config.toml
head_dim = 128
d_mlp = 1536
activation = "squared_relu"
norm = "rmsnorm"
rope_fraction = 1.0
qk_norm = true
attn_scale = 0.118
tie_embeddings = false
optimizer = "adamw"
lr = 0.00113
lr_mult_qkv = 0.5
decay_fraction = 1.0
dataset = "wikipedia_en"
MLP neurons of a small language model. Each row is named by its layer, matrix (up: input weights) and neuron, and shows model dimensions 224-287. Each number is 200 + 40 x the weight over its row's rms, rounded and kept within 0 to 999.
After each neuron's rows, "fires on" lists the tokens most often at its 100 highest values on Wikipedia text that the model never trained on. A number after a token or word is its count.

L6.up1435,183,148,195,194,250,215,235,195,163,207,259,242,217,225,172,210,165,173,154,144,199,242,236,195,203,282,127,182,190,264,219,165,170,105,178,156,175,193,190,196,145,182,185,230,250,210,226,236,188,253,215,224,175,252,237,191,175,239,159,232,204,185,160,190
fires on: " it" 29, " he" 17, " there" 9, " I" 8, " she" 8, " who" 5

L6.up88,200,83,152,209,223,184,241,184,156,196,260,238,271,197,253,213,245,241,151,243,259,204,188,160,199,179,182,335,248,178,220,157,184,152,154,121,178,307,209,262,212,289,187,261,198,206,228,174,244,244,223,154,189,176,208,281,196,207,222,248,163,219,182,180
fires on: "." 81, " with" 6, ")." 4

L6.up1252,244,134,222,286,183,220,222,280,216,112,233,216,232,198,235,189,211,199,207,204,234,198,235,153,187,212,143,151,184,256,261,124,139,190,218,181,170,178,181,131,200,118,224,263,178,255,165,194,247,261,266,233,131,211,184,213,230,239,179,221,185,130,219,222
fires on: " to" 33, "-" 24, " and" 6

L6.up1059,227,170,149,207,213,173,280,192,194,210,217,159,200,249,142,164,198,258,165,172,220,261,286,237,210,236,152,180,235,220,270,217,178,236,193,187,209,248,258,223,194,247,165,236,168,203,284,282,222,181,157,245,140,207,176,239,202,170,206,225,156,227,159,182
fires on: "\n" 22, " has" 9, " not" 8, " was" 8, " and" 5, " is" 4

L7.up1356,202,179,218,227,265,220,224,192,222,168,239,279,164,225,232,222,155,190,155,218,235,200,228,154,211,221,118,208,160,195,182,249,93,205,191,129,170,190,176,242,144,79,253,164,249,262,200,272,288,235,204,146,195,225,171,125,188,280,201,289,249,203,200,165
fires on: " I" 15, " he" 13, "'t" 10, " not" 9, " who" 8, " would" 7

L6.up309,269,243,228,199,174,226,302,200,144,189,152,214,185,189,194,217,188,211,179,158,143,143,228,159,247,254,191,286,200,156,206,201,180,199,163,183,173,182,181,162,220,271,226,200,141,204,187,181,212,214,252,196,193,159,129,245,185,191,167,178,249,262,116,240
fires on: " the" 56, " as" 8, " of" 5

L4.up79,263,196,291,182,151,218,191,201,252,184,224,271,182,156,230,168,163,86,171,213,170,247,235,184,186,217,137,208,107,234,175,209,102,153,123,201,158,217,126,224,192,189,210,213,198,200,211,205,207,201,193,290,201,139,144,241,188,258,219,207,158,208,262,205
fires on: " a" 20, " first" 13, ":" 12, " one" 5, " of" 4

L7.up255,154,159,166,192,225,223,263,247,141,217,255,215,263,178,137,244,200,228,161,237,184,207,196,201,216,243,203,333,239,191,217,233,169,212,196,230,205,209,182,272,222,155,167,203,202,214,229,186,218,210,170,239,189,223,194,273,210,221,209,246,184,155,211,126
fires on: "." 91, ")." 8

L7.up987,243,207,292,207,172,187,167,268,268,156,193,225,227,172,171,155,194,127,195,217,213,261,253,218,278,189,244,211,173,182,269,140,176,192,190,173,153,200,234,201,155,265,135,206,162,204,268,270,253,170,227,253,177,208,187,235,245,212,183,182,187,170,251,242
fires on: " a" 32, " 4" 11, " was" 11, ":" 7, " 5" 5, "L" 4

L7.up1259,248,188,198,219,211,283,252,208,163,182,257,258,239,207,141,142,220,158,224,154,210,233,155,167,183,246,228,144,135,216,175,176,249,199,157,186,203,220,277,249,219,195,193,191,245,191,251,198,222,243,259,228,162,154,179,245,200,160,178,196,262,192,184,193
fires on: " |" 55, ":" 31, " /" 4

L7.up3,159,200,189,284,224,261,202,225,167,216,207,236,282,191,155,263,259,206,161,211,219,167,234,96,157,149,174,196,234,211,206,181,219,219,126,150,241,164,159,196,125,211,230,208,132,230,154,229,225,183,255,241,178,195,239,171,282,211,165,226,130,160,336,144
fires on: " the" 64, " The" 19, "The" 7, "the" 6

L6.up478,255,182,133,203,163,190,224,225,184,184,193,231,214,248,84,139,187,183,262,162,256,255,277,205,183,166,204,184,174,169,237,226,114,154,165,168,156,233,244,178,202,219,203,205,205,246,163,248,224,225,205,231,162,175,175,200,241,259,144,229,214,142,206,198
fires on: " his" 21, " the" 12, " her" 9, " and" 7, " former" 7, " other" 7

L4.up974,179,194,178,238,214,323,253,214,212,198,226,208,247,256,95,203,215,266,200,95,202,192,215,106,151,195,205,235,169,151,208,181,181,204,178,134,148,264,186,262,227,183,216,170,197,231,185,246,214,227,179,256,205,161,131,189,198,212,152,205,249,172,207,204
fires on: " his" 33, " her" 20, " their" 5, "ing" 4

L6.up749,233,120,185,127,162,206,209,231,137,230,196,190,220,136,167,171,211,206,183,88,217,186,180,162,211,220,196,193,235,178,260,200,152,90,196,171,217,182,235,204,196,176,211,179,234,276,144,264,228,284,278,217,180,187,219,249,223,195,237,165,223,154,207,168
fires on: " a" 30, "." 17, " the" 9, " an" 8, "," 8, " A" 5

L6.up221,263,147,231,214,242,199,291,252,144,154,209,216,210,219,271,188,193,186,197,177,223,252,187,190,195,251,166,197,228,195,180,185,62,196,212,222,196,276,184,191,181,125,239,204,177,225,217,204,242,177,270,248,209,142,190,176,179,202,195,129,218,219,179,128
fires on: " in" 56, "z" 9

L6.up862,219,149,230,260,220,223,179,216,149,214,220,122,269,190,191,229,220,166,219,169,295,219,213,193,243,182,214,229,210,231,186,192,195,185,142,243,232,251,175,199,156,154,281,253,204,250,234,221,279,243,248,137,181,189,182,133,193,210,201,107,174,239,192,206
fires on: " on" 23, " the" 15, " for" 10, " of" 6, " \"" 6, " a" 6

L6.up1348,214,228,184,205,210,191,192,218,153,236,209,201,210,198,189,163,298,151,189,154,150,196,161,225,227,145,244,254,168,168,186,245,139,160,211,113,166,208,208,176,225,219,276,260,158,222,161,197,255,248,171,218,220,221,148,210,270,163,195,238,197,190,177,141
fires on: "," 67, ":" 6, " in" 6, " of" 5, " was" 4, " (" 4

L6.up1506,250,186,177,174,193,225,171,251,170,167,272,185,233,81,190,233,216,188,185,157,238,202,229,187,188,198,180,255,230,246,142,189,201,129,251,86,152,194,191,260,190,198,258,212,253,267,174,200,180,240,243,224,222,193,170,138,265,267,204,227,178,224,184,198
fires on: " a" 45, " an" 15

L6.up1265,163,191,134,181,177,262,223,217,239,190,284,250,257,207,223,158,300,186,124,112,177,183,237,181,221,271,179,278,205,249,179,167,204,144,145,121,130,150,145,246,196,175,208,235,250,198,230,264,225,158,162,254,158,174,198,253,189,178,169,284,225,152,221,193
fires on: "\n" 48, "==" 47

L7.up306,212,167,158,242,178,288,259,285,199,146,219,226,267,165,188,209,226,203,227,187,272,230,235,243,239,200,195,207,154,174,233,152,175,194,114,180,243,177,157,187,197,172,261,221,236,194,194,254,229,238,179,216,181,61,199,220,232,202,135,131,305,197,168,129
fires on: " the" 17, "'s" 13, " and" 12, " his" 11, " to" 8, " a" 6

L7.up796,225,217,204,181,263,199,231,264,169,184,156,186,139,191,173,199,214,183,97,162,151,198,254,175,227,210,226,197,222,212,198,247,137,212,185,233,178,131,252,230,172,192,184,182,231,246,188,186,255,239,206,257,182,194,178,189,294,165,261,186,190,170,182,248
fires on: " in" 52, " at" 9, " |" 7, " on" 6, " under" 5

L4.up1372,267,202,246,166,177,300,173,247,199,184,262,218,227,143,275,184,209,178,213,267,172,206,208,178,197,186,240,196,198,154,188,197,218,195,188,185,227,255,288,212,182,170,172,232,250,204,204,227,283,238,148,249,234,139,151,214,191,141,169,229,243,158,173,232
fires on: " of" 70, " |" 7

L6.up1162,267,191,157,134,170,229,211,276,235,202,304,202,280,226,102,172,225,152,224,202,208,136,185,198,233,207,180,278,207,207,94,235,219,222,138,181,152,240,220,184,187,167,176,146,242,214,178,277,198,253,218,171,187,193,199,228,263,218,177,228,200,171,232,158
fires on: "-" 21, "." 17, " |" 9, "ia" 6, "and" 6, "|" 4

L6.up1160,192,170,197,176,178,207,159,285,162,172,160,219,175,107,116,98,269,166,187,224,240,195,198,219,236,204,188,255,291,136,215,210,236,230,152,221,190,189,326,193,169,187,224,153,232,266,266,222,181,218,196,246,260,142,239,211,223,165,279,224,171,173,223,97
fires on: "\n" 43, " by" 10

L4.up632,265,251,177,193,229,216,181,192,175,141,192,162,140,218,200,121,167,175,61,272,149,157,215,126,227,216,206,235,245,180,194,167,144,111,247,170,219,258,215,216,197,126,200,207,247,196,155,240,237,281,200,230,184,192,161,230,222,208,232,230,216,190,181,215
fires on: " to" 30, " from" 24, " at" 17, " in" 12

L7.up392,172,128,189,214,264,189,222,242,138,230,318,294,302,247,148,268,208,239,210,208,239,229,187,209,193,244,173,253,227,198,176,222,172,195,186,177,204,236,210,137,195,143,228,270,207,255,220,201,205,218,237,237,205,157,225,272,258,190,217,256,181,138,201,188
fires on: "." 96

L6.up505,227,159,173,180,219,225,246,191,202,183,150,261,182,248,253,181,193,166,168,267,217,185,225,175,215,248,188,198,151,271,265,181,222,190,231,192,146,219,204,262,242,182,251,205,217,243,229,185,242,211,191,245,217,208,164,208,251,185,218,189,211,136,153,151
fires on: "," 28, "9" 9, "7" 8, "0" 7, " of" 7, "5" 7

L7.up850,149,186,150,217,180,195,200,184,217,244,253,225,262,198,150,154,265,162,202,180,149,152,281,203,195,173,187,308,207,224,189,132,222,179,158,158,193,239,248,212,193,224,209,188,291,165,237,233,267,234,212,251,250,214,204,250,178,202,269,182,140,202,268,201
fires on: " |" 53, ";" 4

L7.up703,130,211,142,304,204,227,124,223,172,187,278,255,265,205,211,139,223,206,155,178,202,269,228,186,154,200,184,275,180,197,178,190,198,157,148,165,172,191,206,111,193,145,243,252,235,256,164,177,268,254,203,187,164,151,209,217,221,235,185,209,203,186,150,210
fires on: " (" 54, "-" 17, " l" 4

L4.up208,198,235,229,188,211,276,191,260,218,174,253,219,98,186,196,111,213,189,146,199,222,177,202,170,190,269,132,189,155,206,152,191,128,155,168,226,234,212,243,242,175,222,152,252,169,146,176,178,247,258,192,248,156,202,148,260,236,170,156,206,164,105,198,258
fires on: " a" 27, " to" 12, ":" 7, " with" 6

L7.up683,244,148,165,180,135,201,127,116,226,199,211,165,108,258,203,154,201,149,182,166,172,285,203,179,213,198,211,173,110,263,252,251,188,149,210,202,156,155,149,269,228,230,166,225,242,202,307,199,215,231,171,240,143,198,162,193,255,190,160,176,187,171,156,169
fires on: "\n" 36, " won" 19, " W" 11, ":" 7, " winning" 5

L7.up599,239,128,202,229,197,222,162,280,242,186,311,234,246,232,157,151,223,133,193,194,221,216,193,136,229,148,224,296,156,220,251,204,183,187,136,149,208,269,219,255,196,282,170,203,258,232,189,242,211,209,216,223,186,134,263,247,228,211,152,182,200,155,263,177
fires on: " |" 30, " the" 16, "-" 8, "===" 7, ":" 5, " @" 4

L7.up888,201,223,245,207,218,142,211,173,231,235,213,297,193,277,160,143,173,213,125,175,202,231,267,212,256,269,144,257,236,213,209,185,215,199,168,204,229,246,210,197,174,200,179,129,274,200,246,218,248,189,236,242,180,231,225,238,210,240,176,191,172,219,87,194
fires on: "." 18, " (" 11, " is" 11, "\n" 11, " are" 9, " also" 8

L7.up976,147,183,200,207,218,216,199,196,188,198,257,286,295,228,210,221,180,194,207,219,198,231,173,177,235,210,215,258,218,168,221,203,149,200,131,115,215,242,194,219,202,222,217,180,160,281,250,208,222,229,175,274,177,164,151,265,264,176,177,253,181,132,233,151
fires on: "\n" 49, "." 32, "===" 8, " ===" 6

L6.up584,205,159,182,214,212,265,255,271,229,210,245,179,224,156,215,143,200,208,205,200,235,307,252,257,248,204,235,214,233,88,166,190,268,184,142,140,200,176,296,219,133,174,265,251,232,216,169,202,225,169,162,160,224,158,170,176,204,217,222,139,228,188,250,167
fires on: "'s" 47, " his" 17, " by" 11, " her" 6, "-" 4, " and" 4

L6.up254,208,209,212,276,171,209,193,237,168,219,175,242,217,160,203,203,175,198,209,193,250,190,196,175,235,185,155,245,197,121,187,137,185,136,130,127,194,217,172,315,122,191,228,210,164,235,213,199,221,197,226,223,198,231,153,191,157,155,139,143,196,167,224,193
fires on: " the" 29, " de" 22, " \"" 9, "-" 6

L4.up487,265,230,146,218,199,192,122,147,221,140,132,83,206,205,180,148,192,177,200,191,242,176,149,181,230,221,184,191,242,110,256,165,210,178,221,158,210,184,211,200,176,184,208,198,229,229,252,208,216,231,261,263,143,240,182,227,236,208,149,258,223,226,262,226
fires on: " to" 25, " released" 10, " -" 7, " first" 6, " cell" 5, " at" 4

L6.up906,189,225,122,243,233,243,265,219,170,137,202,186,215,216,232,139,188,191,208,156,209,292,130,126,195,198,126,262,151,222,188,215,124,210,100,239,178,280,214,193,181,154,130,182,274,232,227,193,171,239,318,313,141,112,191,208,183,162,183,232,199,262,242,86
fires on: " the" 39, " in" 23, " on" 6, " its" 4

L4.up888,143,162,285,213,174,237,278,236,122,222,210,182,180,194,245,187,262,124,242,163,247,157,209,144,205,204,220,237,209,155,163,206,181,183,209,233,223,178,213,264,223,164,261,244,185,169,217,243,295,233,293,197,194,145,61,242,159,167,206,237,204,227,163,196
fires on: " of" 42, " to" 9, " President" 6, "ose" 4

L6.up629,254,301,157,126,198,227,262,204,201,210,206,238,129,179,199,232,282,235,194,236,128,150,281,180,235,256,223,289,205,148,204,162,237,110,207,116,196,284,247,177,182,184,193,165,219,211,266,198,140,231,280,206,119,260,187,278,199,170,135,279,230,212,169,209
fires on: " the" 18, " " 11, "°" 10, "," 8, " The" 7, " a" 5

L4.up1043,154,155,204,188,283,173,221,200,227,169,200,219,149,193,202,166,219,132,230,178,244,118,237,176,208,197,221,191,163,198,185,223,200,195,170,234,145,160,246,222,154,149,184,180,224,203,113,250,310,200,189,241,182,109,247,264,185,287,203,177,210,186,259,204
fires on: " 0" 20, " 1" 19, " 20" 16, " Released" 7, " left" 5

L4.up1491,224,215,274,262,274,192,200,252,161,195,230,238,185,207,235,203,245,193,123,232,264,211,204,176,206,169,215,218,235,214,176,217,207,194,185,192,266,169,194,195,165,134,211,197,185,203,232,245,215,228,220,272,216,211,115,171,197,182,209,155,249,246,160,170
fires on: " of" 36, " in" 15

L4.up1324,257,222,258,195,140,183,262,240,169,180,246,172,154,276,211,201,160,167,183,191,330,180,255,161,171,208,187,232,163,243,195,193,176,174,169,223,270,203,188,245,206,222,158,188,216,199,300,137,236,277,164,179,172,196,160,238,266,197,193,181,130,222,185,226
fires on: " 100" 17, " hard" 11, " p" 9, " P" 9, " New" 7

L7.up825,251,250,250,193,222,189,233,229,226,224,227,193,137,186,226,191,235,155,164,200,154,173,181,190,252,170,184,204,161,208,194,162,170,182,216,164,108,159,248,221,202,108,256,245,186,201,146,217,218,215,200,264,239,184,218,144,234,169,221,221,266,205,229,164
fires on: " of" 41, " to" 13, " from" 10, " in" 7, " began" 5, " into" 4

L6.up359,220,210,220,185,210,206,199,169,226,197,251,267,214,184,165,91,233,166,206,120,222,208,180,138,248,213,167,193,132,138,169,139,134,175,106,162,180,241,253,206,183,188,229,219,244,179,232,241,276,157,212,185,175,188,210,163,241,238,120,248,171,215,207,206
fires on: " I" 15, " is" 9, " to" 9, " would" 6, "'s" 6, " just" 5

L6.up1401,188,205,160,212,194,207,163,267,227,129,213,150,225,202,191,173,315,163,204,267,272,240,192,204,215,136,161,238,214,203,242,159,214,135,225,208,222,217,174,248,155,171,224,172,178,224,225,216,224,172,192,311,155,224,164,226,186,181,194,121,223,242,193,178
fires on: " in" 40, " of" 15, " from" 11, " for" 4, "c" 4

L4.up956,182,211,240,149,175,148,207,231,236,140,176,177,163,163,203,185,245,173,163,207,143,173,160,178,238,136,172,226,123,176,258,219,141,195,206,196,201,178,221,277,136,224,200,132,122,173,133,251,186,204,259,181,206,145,127,212,178,207,145,215,223,205,165,269
fires on: " F" 47, " H" 19, " W" 8, " (" 5

L6.up184,235,208,239,193,203,213,121,270,219,77,264,230,231,179,176,113,183,134,155,227,183,197,232,226,235,189,236,174,210,184,181,253,162,192,197,208,247,298,235,198,166,189,175,245,194,276,195,122,225,222,271,259,209,186,155,172,230,190,177,216,246,104,155,232
fires on: "," 49, " to" 27, " |" 4

L6.up882,234,262,198,210,194,234,179,154,209,127,266,147,247,119,157,103,289,157,99,160,139,212,265,219,257,161,231,274,165,221,273,170,204,208,194,172,184,233,189,313,176,186,239,179,232,218,207,230,296,231,244,156,223,250,209,253,218,197,145,222,188,124,184,225
fires on: " the" 30, " at" 16, " |" 7, " The" 5, "=" 4, " top" 4

L7.up592,226,220,160,261,240,156,196,184,176,202,184,242,133,154,129,207,241,252,225,170,209,218,206,192,138,248,169,243,243,156,258,235,256,151,148,202,205,272,303,220,139,196,216,248,137,240,244,192,230,262,207,197,259,158,175,184,158,180,242,194,186,244,197,189
fires on: "." 55, "\n" 12, ".," 7, " ▌" 6, " [" 4, " (" 4

L6.up338,183,152,118,219,209,211,284,186,192,205,280,265,256,224,186,180,233,215,139,152,201,168,201,143,189,234,164,196,196,171,145,183,144,139,166,185,185,221,200,197,145,136,225,251,229,176,169,182,246,180,223,174,185,214,170,204,255,228,188,138,223,209,195,222
fires on: " of" 16, "t" 10, " up" 9, " well" 8, "f" 7, "of" 5

L4.up430,130,186,114,175,179,164,203,203,184,165,208,203,228,264,250,157,127,232,145,125,264,224,208,127,249,314,273,139,200,255,242,212,145,227,176,126,152,202,160,263,162,190,306,238,187,176,224,143,286,214,200,221,74,205,186,266,252,230,158,147,153,170,206,173
fires on: "|" 18, " =" 16, ":" 14, " (" 12, "." 10, "\n" 8

L6.up1183,136,171,133,210,227,292,172,191,209,198,190,142,253,215,228,186,244,218,230,230,169,123,222,178,190,165,202,179,225,108,219,119,226,237,191,140,146,203,177,212,132,204,286,186,134,224,197,243,205,231,289,198,220,172,192,237,189,155,147,141,176,190,150,174
fires on: " |" 32, "-" 15, " sh" 8, "." 5, "," 4, " d" 4

L4.up1353,189,196,217,272,262,235,220,156,116,247,150,227,193,255,182,185,200,173,117,185,169,182,186,186,176,250,177,180,179,199,189,244,188,230,235,195,107,212,194,294,153,145,209,230,216,237,174,294,180,230,195,179,161,212,257,173,161,257,131,193,174,202,160,161
fires on: " she" 16, " is" 15, " he" 13, " was" 12, " not" 12, "-" 9

L7.up514,262,199,261,210,210,283,184,247,216,233,255,290,241,221,176,104,184,178,139,239,174,171,237,155,169,218,190,193,247,200,203,199,195,197,141,198,194,261,270,217,219,245,170,180,232,210,190,204,229,226,251,263,210,183,160,187,274,199,228,157,150,221,186,225
fires on: " |" 25, "|" 20, ":" 10, " from" 7, " against" 7, " and" 5

L7.up384,176,196,187,225,210,205,204,232,122,221,160,210,204,199,203,167,199,199,254,254,222,206,200,182,225,226,219,236,179,204,257,218,186,149,201,165,165,235,151,207,210,206,253,232,194,213,232,172,221,205,231,282,218,236,113,163,253,168,221,200,212,145,173,175
fires on: "," 20, " of" 19, " P" 9, " W" 6, "|" 5

L6.up1176,248,188,166,206,171,235,221,231,198,225,265,202,224,171,201,165,165,205,144,132,198,234,282,224,182,214,149,184,225,163,212,154,166,145,170,122,183,187,237,163,200,162,252,220,215,256,133,220,236,245,238,189,191,128,164,220,240,239,210,150,187,155,212,241
fires on: "|" 60, "-" 35, ":" 4

L6.up1387,239,107,199,195,173,265,180,178,106,242,239,255,233,158,187,227,204,176,102,196,145,183,202,166,193,187,176,235,230,133,222,133,207,76,198,204,174,219,162,293,199,203,226,161,219,245,170,216,222,238,238,191,157,136,158,178,205,233,197,156,180,176,212,229
fires on: "-" 64, " Queen" 4

L7.up208,150,258,172,147,255,198,158,212,203,170,209,213,169,181,119,126,267,120,221,136,162,163,261,193,250,227,187,195,158,168,199,229,188,141,119,174,162,145,203,176,211,196,226,245,215,167,194,295,265,259,184,236,208,177,165,209,172,209,246,191,161,173,147,278
fires on: ";" 37, "CH" 7, "AR" 7, "V" 7

L6.up1213,168,166,221,170,224,275,244,174,170,240,246,267,297,121,215,233,246,173,155,143,230,176,190,241,278,223,241,155,222,96,134,240,215,173,157,211,266,267,182,239,176,181,242,250,204,211,211,220,224,202,256,217,190,117,219,207,235,173,253,120,293,230,189,171
fires on: " the" 33, " a" 18, " at" 10, " in" 6, " e" 5, " he" 5

L4.up389,190,148,171,253,205,204,314,231,214,147,234,228,192,236,210,142,188,191,183,138,266,313,227,177,196,257,197,177,159,220,223,154,214,178,143,164,135,180,257,186,184,163,213,179,245,191,222,250,229,203,255,244,134,205,189,256,198,191,223,254,172,176,180,163
fires on: " -" 19, " it" 12, " also" 11, " for" 6, " she" 6

L6.up399,192,173,147,162,235,255,258,263,237,204,247,182,221,173,205,165,187,162,188,195,265,144,247,209,225,278,207,191,269,221,193,200,104,201,212,230,180,230,204,165,152,145,193,235,186,146,216,132,207,201,167,216,152,218,169,192,182,194,219,229,158,129,123,121
fires on: " but" 22, " and" 17, " even" 12, "," 8, " one" 5

L6.up1411,136,207,108,200,221,203,206,284,195,243,246,249,260,202,145,138,188,216,207,127,233,277,192,157,220,278,186,204,256,193,153,208,192,193,165,231,144,192,235,192,263,281,263,196,257,240,130,209,230,223,267,211,161,183,198,262,192,159,230,164,271,182,221,164
fires on: " (" 54, "." 4

L7.up476,215,122,111,256,231,207,204,297,199,253,267,189,224,142,114,193,250,191,206,238,184,298,251,107,222,207,184,271,218,206,245,206,191,211,197,181,118,142,168,253,229,176,247,197,270,250,166,193,247,147,188,203,267,158,183,251,246,143,199,180,239,179,136,161
fires on: " of" 19, " in" 17, " the" 17

L6.up1218,220,214,140,224,147,162,211,207,236,252,259,295,247,157,200,165,290,138,218,230,225,209,259,176,244,186,193,232,197,175,127,54,124,111,159,146,253,208,224,228,156,201,234,242,222,243,186,227,205,234,207,214,221,187,192,235,215,214,154,200,231,193,197,207
fires on: " of" 42, " the" 22, "'s" 4

L4.up124,189,151,210,156,179,252,190,186,231,191,242,205,254,176,243,198,193,198,109,141,154,164,235,131,182,180,144,304,187,234,151,156,168,137,156,145,190,213,194,238,220,225,234,197,199,233,199,217,209,192,229,214,214,109,186,322,162,183,162,254,198,181,208,187
fires on: "==" 61, "." 26, "===" 7

L6.up290,209,214,198,252,234,237,177,218,239,163,193,194,240,222,122,183,232,224,182,147,193,218,262,138,196,183,125,230,99,200,272,127,205,159,167,102,221,228,233,243,167,286,262,193,217,290,173,201,240,202,239,210,244,237,190,209,275,217,168,147,163,216,158,180
fires on: " as" 31, " |" 12, " including" 11, "," 10, " like" 5, " include" 5

L7.up372,203,149,201,172,255,236,203,260,188,180,221,183,231,215,182,191,221,145,196,185,275,188,229,197,142,190,131,232,209,173,284,139,185,189,116,127,199,250,207,226,206,256,214,132,223,226,258,179,179,245,229,226,181,187,201,242,206,185,267,188,165,206,227,171
fires on: " |" 33, "," 16, " /" 11, ":" 4, " de" 4

L6.up262,261,183,264,229,219,179,223,259,152,197,261,180,204,153,218,181,226,220,206,165,255,205,201,161,248,174,154,209,237,145,202,184,135,181,234,157,260,211,200,202,175,150,211,184,257,248,154,257,253,145,249,205,222,161,159,229,244,180,193,159,197,279,201,285
fires on: " the" 40, " of" 26, " after" 5, " his" 4

L4.up683,267,158,117,197,212,164,221,212,171,164,257,216,196,155,224,121,232,195,126,250,174,199,218,213,210,159,186,233,151,180,158,173,158,96,167,199,207,222,205,220,250,153,225,248,226,193,232,176,154,278,235,208,227,147,186,212,220,191,235,199,231,154,136,269
fires on: " of" 37, " it" 5, " Championship" 4, " the" 4, " match" 4

L7.up1029,176,142,190,181,230,208,151,237,193,236,339,195,275,199,94,153,205,140,251,191,179,226,158,234,202,211,193,197,236,198,118,232,145,231,191,190,172,270,212,224,230,171,145,200,218,200,189,140,163,243,243,212,186,183,164,228,284,226,252,208,188,217,244,211
fires on: "-" 57, " first" 13, " second" 4

L6.up740,212,173,242,176,263,274,195,207,158,163,252,165,206,180,234,113,248,218,199,130,194,174,200,226,236,278,243,235,236,213,178,147,201,204,155,196,198,176,270,253,174,100,127,204,232,262,235,180,208,209,169,216,142,192,137,171,198,219,215,174,155,124,173,239
fires on: " and" 55, "-" 24, "," 7, " but" 5, " to" 4

L7.up843,260,165,217,178,280,273,131,179,280,132,179,204,161,215,209,253,208,159,193,200,118,117,201,174,227,195,129,209,190,194,292,206,189,170,203,140,126,222,260,249,187,302,158,177,208,215,146,166,204,164,175,265,209,132,186,147,172,149,172,165,281,245,248,278
fires on: " W" 24, " H" 22, "," 8, " Ch" 5, " Th" 4, " V" 4

L6.up701,204,159,186,202,264,222,187,246,159,219,244,280,141,199,128,155,181,191,183,171,195,185,220,193,217,224,193,236,227,127,250,202,232,212,94,229,189,205,265,177,224,216,242,198,250,166,151,210,239,225,182,236,193,110,173,192,208,280,227,197,194,127,259,226
fires on: " 1" 20, " 2" 15, " 3" 15, " ." 15, " 0" 13

L6.up1112,252,193,239,240,235,285,181,165,141,150,230,200,215,205,236,213,238,157,250,226,211,189,267,176,193,171,262,214,192,127,208,252,228,130,188,188,197,238,197,207,219,168,170,204,211,202,239,178,195,219,182,269,151,153,142,234,211,188,269,184,212,207,260,190
fires on: " of" 24, " the" 14, " released" 8, " at" 6

L7.up1464,233,142,179,144,235,280,211,145,238,221,235,212,193,184,192,116,225,188,135,169,235,172,237,191,249,186,207,244,206,206,245,183,190,160,180,185,224,246,212,185,249,138,281,233,225,233,216,255,294,229,266,195,212,149,194,219,207,190,205,247,179,276,146,187
fires on: "/" 32, " |" 7, " to" 7, " (" 5, " been" 5, " /" 4

L4.up164,175,161,193,194,197,247,181,195,210,191,245,221,251,259,189,81,185,218,151,234,282,141,215,77,126,209,222,249,150,251,211,151,188,149,232,172,196,217,253,213,144,160,299,300,219,202,167,252,334,210,246,201,197,197,188,213,188,181,184,207,225,140,68,243
fires on: " from" 76, " (" 5

L7.up27,184,174,102,193,194,177,276,238,150,197,255,223,266,204,188,131,219,225,233,173,231,235,227,186,221,169,226,245,215,198,247,191,218,189,126,225,193,237,264,186,256,251,201,253,193,194,183,194,246,208,221,193,238,173,181,265,269,230,154,210,159,99,168,190
fires on: "." 28, " was" 22, "\n" 9, "," 5

L4.up372,154,232,198,244,198,196,282,270,220,175,189,197,159,185,172,158,240,156,141,205,205,216,246,207,195,182,200,252,213,193,208,252,243,213,239,152,145,214,215,197,178,175,234,164,270,223,155,180,215,192,236,180,229,218,152,222,230,161,281,226,255,199,187,222
fires on: " of" 78, " at" 5, " in" 5

L6.up1063,165,242,193,200,244,193,258,252,170,180,184,210,203,270,223,197,200,139,198,219,198,128,262,151,207,146,119,198,166,200,281,123,163,203,222,130,213,182,183,202,183,206,250,234,253,201,251,158,222,224,178,174,251,200,156,189,216,208,163,173,213,148,125,201
fires on: " |" 35, "," 17, " had" 11, " a" 5, " of" 4